From a checkpoint of a small transformer trained on Wikipedia.
Training: a variant of Muon for these matrices, 5704 steps.
MLP neurons of a small language model. Each row is named by its layer, matrix (gate and up: input weights) and neuron, and shows model dimensions 64-191. Each number is 128 + 24 x the weight over its row's rms, rounded and kept within 0 to 255. Numbers have three digits each. A neuron's up and down rows have the sign that makes its largest values positive.
A block is one neuron, or neurons of one layer that tend to fire together. After each block is what it responds to, as a language model described it from the Wikipedia text at the highest values.

L2.gate155:142131135149091097109128091097165145138100128060133143167124122087101118142150126109099119108130159123131157125106094142153187133127118122156112104149099137156132099178170140110130085120144109107122114138192136166111090142098110135117134068153119100149129157127142115096154125171127101131174099156137089126171109134163137156131131183101087122135103123121132116091145132123125156153110
L2.up155:127137122164100071117131116132173146132140092101153175141173135103164133137113151090104121125131120118135121139139124117134141096126166097097089109126132135157129131142129145075149112109125090137126104114179156138135156158140095144147157105142126117120140147098158104099146111140134086131123170145140092117122139165157162138112179139126142119125131148155101137144098203107121131168101
Responds to: Connective "as" and prefixes. Mostly "as" linking a role or reason mid-sentence (as a professor, as shown), plus "in" and word-opening pieces like Sub-, con-, pro-.

L4.gate103:182106166096148105132106154134094163115135127088126097127117122137143071118112140103128105150140151151144128102109099094126158092159152126125109103138093099110105165109093165069156149084123141112163159126148127116139140108104127157177139118127152107159096127078160108163093112101071117102116125100085117139125113132151151115152150144106121122105157099096102106142130169139118130166124
L4.up103:144111137146156132147169108103126145141116168133096119143115091117148139132138131144121095111147155136147143184074168120083130131166118129125124138105137133167107149090153130111118109155115125131107144143171171163184053128139104143141131117124128092120164112145115132155094082103170152151115137134140154106137083088135146160123112125127132125115128111092140121126160120140128144146128
L4.gate168:161114119158157107090130139118116151141121116186121166126067124095115144114140130109167117124105152076125127136100137094110151103137098128142169137125125132120142109139131124129094151126169149087135097130150170141111127121144111098146132108103117117124108109119142153125144116141110086107117149140119106104133107085148122155139139125131161145095137121140087111105102157121139113120097
L4.up168:113125122136095099125142162090092086117108107132144120163089086146123188130141150077117140151099156106124175162102111126109106113070124111116101128107123147126094185138108113133174144113160116139135135092169140136080100128126151141122158097095153126092129115141125169102109148155127168130103152160147107115135111141109136168112135130150131086106128101119154133147118148108144114158118
L4.gate230:138088082149168117165153085123158148114121154113129075131131173150096116129089110125114140134185137130139112142111110127172125160149123135148128142154086120135129114137166105107105151071129145160122150119097147127167119099114132120148110092126158111127155166135167119120117138100138128107173110132123094152159100146126123124147170111090118135106127159093125131117098122157147174133074
L4.up230:119125157120124129094094184148142143158132149115139075129123105124115111108167141176114107174155117151131133187110127134127145118109098099131095145122184138161104144172136135132108125120160128114140133160081131106144173138161153153123160131098141150086113106091092094086130076129112092114132097146121103106110109136150139134135142121093133145089116087149171136114130156150107128092097
L4.gate234:135077118117134144143124145119115135107146090119123169113176128088146161134133138128115107115135151066142134140124129116116155159085139150147120095122084124113156136159114108073159152116100169082155130129127112150114114084150144137102133139128159109153081098091144129125170112141165175127138166152098119117144133119077131116098101056166124104119121122128121142106161149147081138128180
L4.up234:130092096142101117146084132079089115176151123127121128152111113086107145109139109110156120128123110096108143105086109112129153146138165116149134094126121138076167142088152151115117131088115175143165144104151123183121114122119114148160164135176145138197157153094109118126140131174170143139104139122114138101148112130108146141143121084127123106124126149109126130119122144116099123099159
L4.gate248:113093102156143160134139138181152143135102152104141114135107126159139136144113156130115146124152153139118129096140154174147101116159136151121142146151127117117158109160172108163126143139131122130155121121125142155135101138088112118091109141113162140170091123092136127159083130129206099139090140088083182117127077076081114069149133122118168098105130087131100162118136143142143130111102
L4.up248:131120135098141134168139109181126125132146100144154150138127157104147098175137131117095103125100098119181074124092084131111144136098122145081156172135126103164113134151164143079080115142118125099146181102124147143121149166161115163127151089093119118155123110111144110125150162149124120109121123115147131132107168137123135113129136124139148140128167097096109132147090205128121165135113
L4.gate310:124136114146113070149115139119108136131122115139108112105155113093149091149152109150133125083139117116137121117108111136121114084106135112156177126115154145147116144139180131094190128131149124140119153132124170082172159127159135122137102134096189119139116129088125154154140144134171125182128129119099157134139129145155112130085132076104158131134146175135148158083104193133120092167116
L4.up310:121117146102147102080129120159091137154109095065107083159148114147117112152113136102150136093094117113101089123101116130133160110149073111104131101133148151113119102139111133125134126135155105099127137171126103131102142126185161122126119097122134116095166107086136148104136107115138080138149156120115105136093114115105169142156120133118166105124119168108146159159119176127103136186102
L4.gate322:121144121140126122158150130188087145120122155126139137152112125094185101173182109120116127103124150094192129111142130089084110113101103110136119171128148159134136130146153142125108090071131150154151106094123172133142133142122117147082115121159101110166134112127129121094157096156104097121133123122112084118082130151131131132101120122128150158120126127129097118096125117125106147147106
L4.up322:137101120149132118140101124114140125114150163130097110131121087139095136164055126126109150117131117089122141137124121084159178160122109094096114145141132146115138086140125154169145119122159148109162129101156202130160134161119140143149103131170142112172172136092062155112122099109121104130103095111114129117077094103083155138145131134101090129119142103131133154112125157127142172134105
L4.gate343:163120141096159099108116093142100147184113158099137148102125150122141113159150095130156142132094118166086097161173086070129113076146105133125147112106110123134168153116140087130134123094127129170132125135152091106146144120113124144130150079142109111113135174123115095160120158133116136124115123086114122114175166140117154133130071079171137130161125116082111148132178113132092146125098
L4.up343:135105154155141176080125093137115111125170143160089140136097149143087087133169113124193037146119068131137143135139082146137144085102167156135130149100139138118136091107129111140163151134119149135147108118137168134137118156083124137112115111151130113116145132118116152137124069163156085115118162119160124128097098122136113145084116148150127122091158152159154115126125159120135163109120
L4.gate388:131118102145186106094154076084128190105114131158138114139101144108112149143119168143174123133128125128127122120157155151148181151158149139133119132166109141118142111152199097103147136165108109147103184102105118130118140122124106093090148136115139084138096176135132129151125151149098157101164093132110134182122129132128129165133123126117162115136114085124144158088155155127140106110144
L4.up388:115107117135135103098167154131114157133116133150083118124094173125166155126122175142114106129157080109133087111095146131140171127107116114134098090185122133120134113091120136115150148127134139116123138124125152073124165134111143114145157141077151122094084161137090114161134144105141157106127133136114139130130090114097095162131148150098128127144155116115084110099152161106112164110120
L4.gate398:124141110124129114145157099112155164143194162110122124175084086122111154089159129104086096132147143102143135142158104141088110129118135137164116130147139132138138171104177140131122124092108145098175133089196176121155140134142096123104114117139173148119145133114138164187104109106142133118135120093079153107136158155141156137154081131097125117135155109173132111104135120114130088147124
L4.up398:129109175139169143054071155157128119131134127110100163138106082142118096111145124101095135161127096134071129164068155138122104120126126115171169133143150122154193128146103151118104134144121146129126174166133148125138115129146109130178140103087126156091147078098133118134126116127139108129138136116098108151152143071117078160156124114122130101096112125123097110084097128141090149152104
L4.gate423:139122132151135169103124122117106211112110095106158085141097120135132123147126131153101078136138098100087113147101133138107099134117104129174131148127114141160136135130116121106098156147139163088162129118159122137122143107132108096117167151118181109151133122155117103100118110110103130166154123148131109144115164138122167146133091116117109135141120158096142123134149184107159103110133
L4.up423:114129076141123152147116132184150174130118100110122114147086112150175117133153131174151094149117114137117141168087124139115145123121118104144140176146093125141113128106152146124104163119152090114120141149168137099090114129122107147108103128111100175165112127101124111117131134118133131170163108133181121157138146151137114121131147134108150143130101115170126092115175159162117136148125
L4.gate428:143126123141132155138118150166092150108132120103124102140113106087163130101078145086135154162156143147135126173117120088098093127113098091134133102143096122150170132117180096069104153148160156087179105140145134129186139112119126131136131108135130136117099122113112134128111129124123098129129175104083111145103090131108146165156123109133163161116150069124079120086105156147167124177157
L4.up428:156105088135143114138095112115140114138108171121117138175134120139120091167171149108111095101179107142166099146173142113140170119155119096137138112127142126153157100074148116141116150068141141142132124118179123139160125134121139154156144081132152118126147166111115162180115153098112111118136144134147128115158112100113030100104123112133148162088158125156114098099142155150125123152097
L4.gate462:146126130115142140143134127157168132101134150117163122142108098110108143157166143112105150112119176099129124153160109124132079150148171129145100138131128112138170147144089099117131150116103115106152172108148126137151140133130163142156089115104164082123091131112122104158108170130138149165095108132133158117117118097098122144166136151113148115090077114136107122083146142090143103148136
L4.up462:113153128143147115128067094138114114153151129132162135130140094110090104106142109125117123130131095125131191109104143109119133110102091130105122134082118169169144093106143119142147143109160092071121105104121125171127084132080112181114152144141140106137147115159113098153137114153144078119120141147135132122139098158102132129117171148137085073142109140159143117123097143124156147122136
L4.gate490:100165131140108130159155110125137136142137101133134132084162157088124144102115171070123114101141123177123133175101130115159100146095166125143120118091122123160129137057190106125146120125166108131153157091150142125130130153142112145102117132182143129126117134127126139197141125141147095167144103101139149139133101129119184130152101102116111165100155094137134102151159132132143121151159
L4.up490:173113152089180148112147122147118169110106132172120120143109112105157135139086147120165111102130126103071143187167137101087135139142140118142121114124108131114148140092159141135119135124099104103114143123132137095145110151140157142118117108115133150125147148130073157133105107090164116157116162101098125103133129105084128117123151139133116127133134098106111129117168144132145140165102
L4.gate497:132116126151152139203143146156127133138132138094127111129143133115133117108136158130103093128116128132124153139175132112094140117135135143128099097141134133103150143115214192111138160133142104141112150144162097135164116118097138106146090110108143120116121095084149096106121139114154128093105112115157093134128129104074118126110123086104117085126148095172138143148099161124129098138137
L4.up497:157125072119153137152113134160091167146177111120146097142114124107113100122098163100147180152127169145163113128123122135145146163131130121142103131141116143128158092128105127081165119120145112091130134088103121120158120125110135133161105145143135171137152160117154136139101114158179113105134103118137105117148145150130143094146086120120122138123170119160138155096111142144114078149122
L4.gate503:147110106117101102133110145125158143161129123137132112098133157098130144176140162154110107174144135144107099150108139123139119143133129108125146135119132106114124140101125137088162119112134099153140129136136110127112159112117151137139130140138100138133142151104077166080096122099106102145135117160119108137163134129124161191120110138118118111106112142128095098130083157138145160155100
L4.up503:094135146126134131159126113110125109146090172099105113142135133124128128168160101098198132143096125176133140098117127134125151140134141112136111055140063111180090143142157113131086112101110165117123114094143112155123096178128122156112111120107145124115132110163117121122136128129137122104117140125159117152121099151121112101117108094122113136115164111094129131098156089106129120091109
Responds to: Preposition-shaped word starts. Short preposition tokens like for, in, of, as, over, either as whole words or as the first piece of words such as in-adequate, for-get, over-wrought.

L5.gate99:114112139125093131126150178120140112141079104110147145111171109090169121139103118168082121164158145161100115190110095089104147145104121174121151138174121116123119141101106134133116136148119070149114181133154113099160112117129113136115083128122117159127080117122104143132120158118101134143141109148132124133125126136194142131120158158128110082135136115128148125124137119102137148091125
L5.up99:142102125150090137152101113167128153112111120107117102154107117101140122089124129136108088155142168112167150113157155141096115177113133095089110122157129162125147128113161093121115137095146103145100112089150145115121128126135103140104124072131107125161150145118089120114074134129127122136091125127118151173178084083140101146113131115114144139127159120174158108110147159105106098143125
L5.gate339:153160143132109124126139106126123111167103137130151109127125186104116077105089146107143152149117100103127097124181165112150086174143129151094158123129057127126125153137104172110133143117102136164163126116186109124122123141160155133137146113155131155143106130162111142146142109114123098150142119159095159097117129119170136102126142120158137141103109080158113098167107084164144172120127
L5.up339:122103111103103137095144087172135159152138161134113159115107141110128163176131093100130129149112112111116154079193097086141151136130116093147140150104105121098154132130122120155126156135146097129127120135171123138130118139106125182125121142114176094121133139144156133093141149127150113147164105140150183164155104087135162111148149098106142100100084110128133138138088102109142119116081
L5.gate375:118131116127130148160145090097125151127126153143102091126142111114130133164159132145113080087062128171116106140200128101130093153111121158134114124173158112067088136139166169113114121124128149160145155136117135136092125150122168096102086125105146170139123106140097126129071119111106128128088085119170146115144141125147128100151148117093091101132106156145147142133142137111177116151110
L5.up375:127162174112101094135121156164129147110156149144133140144104107111103129120137141105118112157170147108127124129121144115125099140107156174094149146112160083130135108119066146137087108152117147151100122128125143143158134132111167144128128105149112127131111142117152154141094131133114129173120095149090158185184112115169121142125159147148161145105129104120146083089088152109136125154110
L5.gate482:135132155138100137117155120148146146121119098114126131151147147124087185137142133100124107174137121137162112134079130087126106162135132129152140124154143137130132104117174137138107132117113127087121166097115145108132141089101143156137131130109107110163061145138124116093123118118102131127071121092131134176103163091167121082174158126151143135124131149162116125133121099155137177128077
L5.up482:137127135137155075083117099097138118099152117133097152113113106074099097132108141118172123151144079156122152132119123112125102118145135117113091135106131086101115120112150140136084161151159087125103198130171117184105096113121094068126083124161169121105109161122124141128117150092171119150105132095156122109136120088138159152110144143117110108134128116124162143130094151104151154130138
Responds to: Linking prepositions before names. Prepositions such as of, by, from and with that link a noun or participle to a following person, place or group: daughter of, voiced by, many of, village of.

L5.gate32:096166122116151116120128118091113090168146124130118148148144096136127127136132108166091172137126126162138133152125146073156111096133150101108153153093112133144131149136099083154148103111164139118170125114079119172116080083103097115149104112144152160139142128129171142131111116126144075135136141141103107118117097116152113132137112162165141129143111173119170144123096113121160146169155
L5.up32:130156083152114114145137158137178135152106106154120133163107116112138162145117159118134137119115171113130140125180122135124164148128116112135095132111119100125138095145101113136132123110159105096125114153134151147106137157132080110117148136121142115149148121160178115107162128109144159172113137187138121161156079119129095151159176110168126136110146171156120126157140100125123131123101
L5.gate307:165119110145125155134109111108137114132159113135136158124123108091089131116125129107144142120172154121172134167137088109130097083145119164130074112140169100106141134162083074127140158133130064140088144121176163134119109115161142121138193115168131084134136118111116118133107147144144115110127127126121079137097140119151146106106112114121136153090182127106149128130141127111117108138109
L5.up307:129115134129134120113154102169132149128107138106180138087116147126113115138105116117136148105146156116127154161129144104126135099133125126125125165140156129156126108153145088066096114087176123121140143091067147170142106086122132138132112147140118123098150118123180154143116159121083103118160120157085103100128098111154195145116133100113142108122139103128099128132127114104150109109152
L5.gate415:128181119162138112122116119141113146136142112147156123118113100107111108144117117126124133103115168124104192109167139156115134138092074120163128151135117096158125100127150117158076130130160115154122154150088149142105095124177133159108113101149085120164118154182139128102153147129096107103135143132116122132124138133104105141151117135115144123105107108116122117150096171089138119141126
L5.up415:108171139135166121117154171131132104107144137136158120113145093158128103127183188144121103110089127139134094114122163113132116101085179136166147128159127119149116138106121124119120116141156108103146138134124152115159083107143129151129111137138127101118171091135129143123075096130097167113107109141115132147155117114126116123176139127150159162125150127082164118165172112134179128123157
L5.gate451:121104084162116093115132136130144112150112105117151172128150127114182132120130102151104144096112164117167113126108111103123174115177127116138137117175152113149114111117170110126150164136170146125162123078153129165144122200112141122121092105115102139172082136133121137121133118147129154152142136113116081123116122128118189141091159138146126159113128114130111145160147156091153111169141
L5.up451:134088090119162113106107151170123086125142168148149088118117131138099127138143136131131158118103120103160155109123114129084118133125118151120106146135174123090165119161127153082137146091169079118174128122155135142099138099157151118111127141149109117162116130107124096164133130136143129149105149156157173154115150096092110129108115107153113086136108160097124118149146162159127136149122
Responds to: Locative/temporal preposition "in". Fires on the preposition "in" right after a named place, building or organization, introducing a city or year (Street in Philadelphia, Motors in 2001), sometimes on "of" or year digits.

L4.gate17:149154129088149131120135119149113163187165157131129142123151150101157128180141101117150162086140155162094138124133153091147126116163099089124062149136161141114147163101138069158152168154133116115124107140137141093147151140099142099135074095133136107170116138131116158142142142092154104152135090114135168138116133066142135100143128095142108098098106134103152131085114155119149141128155
L4.up17:129128093117126129152112140123132133110124097105100106128141138098128161112136143142134135106107118164131120160137124136130094074141153112096094157135138097099140132139103135110139134123134167147123118168109120151120112138112132122080152121155161181120129146162142092139104129118113122137138135144168154145148152089144118147107145162144128118079154167128153103150163127135173133123150
L4.gate99:126100189120122137129125129111129135101112113121136160101143134118120158118132080127102141191168124127077110153144157145148154155151109131107124154152142114158128117100092129135131149107117181157138158155150186101125116077094153132100101112152145112116172151160109170165158117121144073101157154112141165184162082138132136158143133112144117111107125067113134125102166137168171103120146
L4.up99:119116113121130133129116170106163133124125121143082152154181133110107167109124088104118127090163141097112149126147135154131171168160174103096112139142120125138119151168112123123118144102119168116134141152133132078143146097174126124152111113151087105166166109165139129122120153115172105129063153128141178102112165157118119095125126118151146162095152131140121144132183136136147115111126
L4.gate115:078088082107148179142124137142108143151103118150088071141141138166115152130116115141138152127118096127137130128114142138197173112140166114123154164104143129095106165088120107098150177106151133111115106137104105113114120135147125147111121126140158149128102172122141101145135106114150086126166107115119121122120096110156115091144108122124159139104101113130160102126130112117162157130146
L4.up115:131131115081106105136075117085113088119098070130170095116119070121095151135134110107119110145109109162122148141168108111128137184169147131095119111148139112119128125133103124086116121130115137130091164123154122115121097075151173130140078121094103135143130124115109129124139088164106132122150112129127127150147106079138152171116144136160113125125149084121161149137094136083141095119116
L4.gate140:091125131126086117089145121156105135109125158154100141157131156132098173113176159103136131098141171151106167128141136134150102144113117124128109164089148152107140179155125169138134133108095172112128129097083130117135157167112148135077135178130117108145177097133130124095090119147084159181105154141121092105111148127167121114145154126141126152096094152117119118119109138128126178116083
L4.up140:121127146135106152109119107096108138124134108144149114125151121097104143143146123115109115135133116149066152138143121123075106121139100134116094154118125084094100135112114108120095157122117112134149155092097116160127120129100091134100125119142064096094139134108133144079098076139099138148129151147142152150132115109138116180157140104163147149131163146165120106114141142102110085153109
L4.gate177:096118140142091113144144078158137161112132121130097151158121109088126141139171133145126174130100131109131099131098153111172105157143110116123088127092138124161095153157135138129125105117122152122141131129115102078105108167114146191122119139155136101125130156141093141105138125112117152136126145172092128167126132140125173136112169136079097151094147170145136097085160160086126132149082
L4.up177:120148158142098135154121112161119139108114121109112141090120159089133119145120125121087130185088130102147139108133100125131180110133111127135102131164136170178128103163156168111112109085139130171141122148133122176143125107119089115113147094138111094158159138118160121142138108121176136164166114146124124146187129147138165141138113105124089134132124112117124136132093108118159105164101
L4.gate191:108109101115137093141113119132151167132152156150148120120116158082113112178130111148124156129151118161103102145110111120139078120166101120083143166125132100123124167159135114134140133148073137134166116129116128115122162139149109122122118140093138076111121076109136145127157113118163129129109102121123110121163136132155133074161163162132143094113085163146091139109134139061059126120100
L4.up191:113115128113117127146136143116112079144126171142117122142115158077159129109146132109112128104093095114097119100154119110153109105088138122127152125101155160093162124183089147124118097149099129114112119119113156152106156138131126139126107115079109163141141121138170133116147094157123073125095105133173138109125139128170146127123128133137108098097123145152178127134109103131084144110129
L4.gate204:119146106127122144105149071121124156112120119120111124116098080149118155148094124145136124087152119133130119126075164187098141143126096166116155152125144134130109142163172131143158098135110185121136144136131141131134141133109170094124126136083120101142123124141084110111085107091136148145126116100133135136104122100106151163128113168155126101107121153081096107166114120135125097109104
L4.up204:150098126133106090119105132075123132111075107166127143118137121187139136148168122134113141085111137131093114139099183114171135137116096145131140098118110085120093123170182122109104126121110105105153134127081131176082115100124131066137142137121102130154163087154129147102135110141092128131138136124143132125128118131115135141099165135150119120133107117106080105134106141142118124170109
L4.gate287:143064159118147140116108119154152130165141095125145123142113118085107167144123105138154118157138159136139144093107134139124129133111134105167124155125125158111158156158085142105135129133114138149141122103116099147111140119105138141126134117100097161142122148131099097148131113136114087140065142135093143138126082041136145092116113102114087120081156122119139154138134102143153160112153
L4.up287:195144165122170097116099157142099093128166134151137116112110131154141129131126131106100157126115093134118084171101056104114154146137122120135138149155145132116108102133105127104125178165073160098136104176093091154131129098159134110118133108100111096158144119147174080135139075166106114148105088143135125148123117098109163143154139129118126111138145099109135124146097166176122122144140
L4.gate293:088115128126113166141093156153129110167130087133160146119110144178124105140149141114116118155100136106125101129153095091137084105135143159105159169122114123140181150112112139113143121103070131164129103112107140158116166083099141114084134167162136125120155160124134125158110132126150148138127113111159103150102113158143112130131116118173160131142099123169146133139178083108111124135133
L4.up293:124159141133096134086098122172142134102101156124115117121109142126087176091133125089153123159099121153137137122155193128089099114151130123173078128127130140093132132125095168147115121103133101144124120152153135136094115122159151161138131159110118169111145113109140136149125168093082134144135100117146131126147117088108144102100157113117155121138095103163136134137140121149132168129085
L4.gate337:114161132137146094094157136164109121140181136161109125100100105104154161107101140106102144151104120155109139154141132122135117088107109163156095120098138147135142126120180128122119154114126109152099130104125141156129140099112128083144146149107161137169095129136107119139136128129146172128161184138124104119158087153173158116130157150094142087140099172096124114136153135168133158166110
L4.up337:173117096173129115146144114104103105106156137101156148129112126132149112129141151100139099125126109178121112144133133113119104102121102126167138156144097137145153141101102164142124133159162142116165134140126199139143144108127156108103141148076158160163142190151122118126102136141141151117121151132106108092150130117145127159121141051128148119145134188131150126151139134178109133127125
L4.gate348:143137160104078166080143183099154139104112139097120147073128162161145124109134108147122122150123127133133146140100125113109136132131126171154143138130164096173104091122077122151113160105125148140132113168181137137116169160090146135103156126126123137150123121147145130130111100154117099137096089165121126112105162141115119104138141141089105127101117146093103129099122118113078110089115
L4.up348:098160139127124138140149145108117141102123109103089136104152097155130158167121111157118141121117174112155117161108109088087111151134095148155107145117148169139126144181101154141125158123119109108126134152106167116127148168150115139111158148119140139134164101139157126056120119114118108140169151126094161169123127140168124179152161155112119072088148175119094101094116155157146142143123
L4.gate358:124067145142130143107109138129057156117147117122081099125133135105077116100127145112151106161105120130141166127118102130164114143194132128101130129120126133127115142124124131136079125077110146123136118109103142132158128150132125119102085116145085104129124162134130133090109133106084119143144103130092066148125098133144125116124097152131102112098112128150141129061138113128127128140146
L4.up358:103171106144188132077096097118115170130148094129155119118119149083086151121123130091139089117111120165130155121157138129149103132109119153135105168124159117150140125146161109109106142089108115128161152121113153130141150157138155124149118118131119130122192172105154093126124097134147104104092124118185128117095139149129132142124143146107084124133142093135151115113121157133121166153119
L4.gate359:118116147141134087097107105099125202155116105130098152156127114125147155155135107158131139156132114097120202060107134103121130142131148162120107131146145107109098177159156104142116139154154159168066135132127155196153122140080130124139064164134122090103163105127121129130129135121114103151134119164137102138107113157121149104146165116141146066110098108141117143119129114163067134114112
L4.up359:130093086131125115104132169131161144122067117184126130153120132163140147165086156138137121094097132134152123095113104071130122122149112071110149148165120116152151090174114121131141102102154138110141163110133172121162166113159122132156135111129136092137109131151147109114090113144139120111124150088092141131135182101136123129128100138106136123124134155147112103109112130114105116098115
L4.gate414:125101135134093116105090152102070128113135162169127118126122120101106123143065092052134133146155106138120152121141128135155144177117069164142112117139125172151183155119124103158110124089129121146106137127112103128098134104120123104122162113128122125136127117160144106108080132106148130136148159120156136122112107138128132138071107113165130099132091095137087128108096109069148105137155
L4.up414:133120124136125119102144130164093108082160106098122087151134095161158104136151147119173133121125113142153150104106126155104099161109114132149108093101099101138127110124126126114120118113124123184203167134121127179156094197164113134129122134120157135130149107160112127131119156130160130157125132107118126124124086092152091125076163150131105139139082115169106145154113077138144146145097
L4.gate475:125175119140179114126119071120121114131103162108076149152114126112138129098120169143116154117136137168082126120148169117092126158105140121130080122063113099123155132137139089128116159134130104087113133111140098127107096133134076077093143140138127136130161116157137148122087129061126107173126112135142112157135112077112142138102135143134133140159135131151149089123119133124123134151124
L4.up475:086144168136139142123097073124132110127147083112105114131128137071143157158160075119132116143138124163113141135150122145073102148108120123097115113130100141149136113115137092137096124115154121116109119109121152138133111119142122112130098134153181136122124091168136134110101100108138140117093097173158119155104123135112096161115121130207121130132116122101134102143134117111120138142122
L4.gate489:108115099183115125153140085138125091143150122176099144119139135158113135112128121119092126117152112106126116099151061103103122133085128105127126160159161141091117139142156086105147070137135115135136115119109186135134108107117123160151128097102122124121119114142113115093128109125114126167124072123098122181104157108147151142119168129079173088140111135164133160138148114111133090119100
L4.up489:113115118140120143122132143120152136144101100160127142106161108114146066187139100138125106137143126088109144089118120140146152161089126162135111120147158109110157131129110151123128131141132145100125089165150127168081125161080096122167133121084118152103156158120128082083133109124128107133135088136151099126119153115095134098151107118129164118153133143123136096123114132135123108107120
Responds to: Linking "of" after nouns. The preposition "of" right after an abstract or relational head noun, as in idea of, measure of, risk of, number of, altitude of; occasionally "to" or a colon.

L2.gate367:122174097110095150134140140108137160145132133116103143079125091068124173168159162142092159166127135122132113126153108143141130103152104163136140146150112135160100154132152166110160127141142154113098148108115131123119106174114129113128135120066145155139132124146135172091146083099147092118187101158113132140102113120127094145118108116135122099115119122105132127143146081155148118100127
L2.up367:102168149140104154118154113134171153136120129129142163122114115092107108146153077133119166143127096151128176120122111123145155112145103139139172173137138082157089173116124173100085187180124139137130154128121131154151105118094128155140109117095130115112145139139112123157172112156151160128148135156134123131122132112152109147145117098084127122122114130140114100135105089158135116138124
Responds to: Of after role nouns. Mostly "of" or "for" right after a title or relation noun like president of, chairman of, founder of, part of; occasionally mid-word pieces.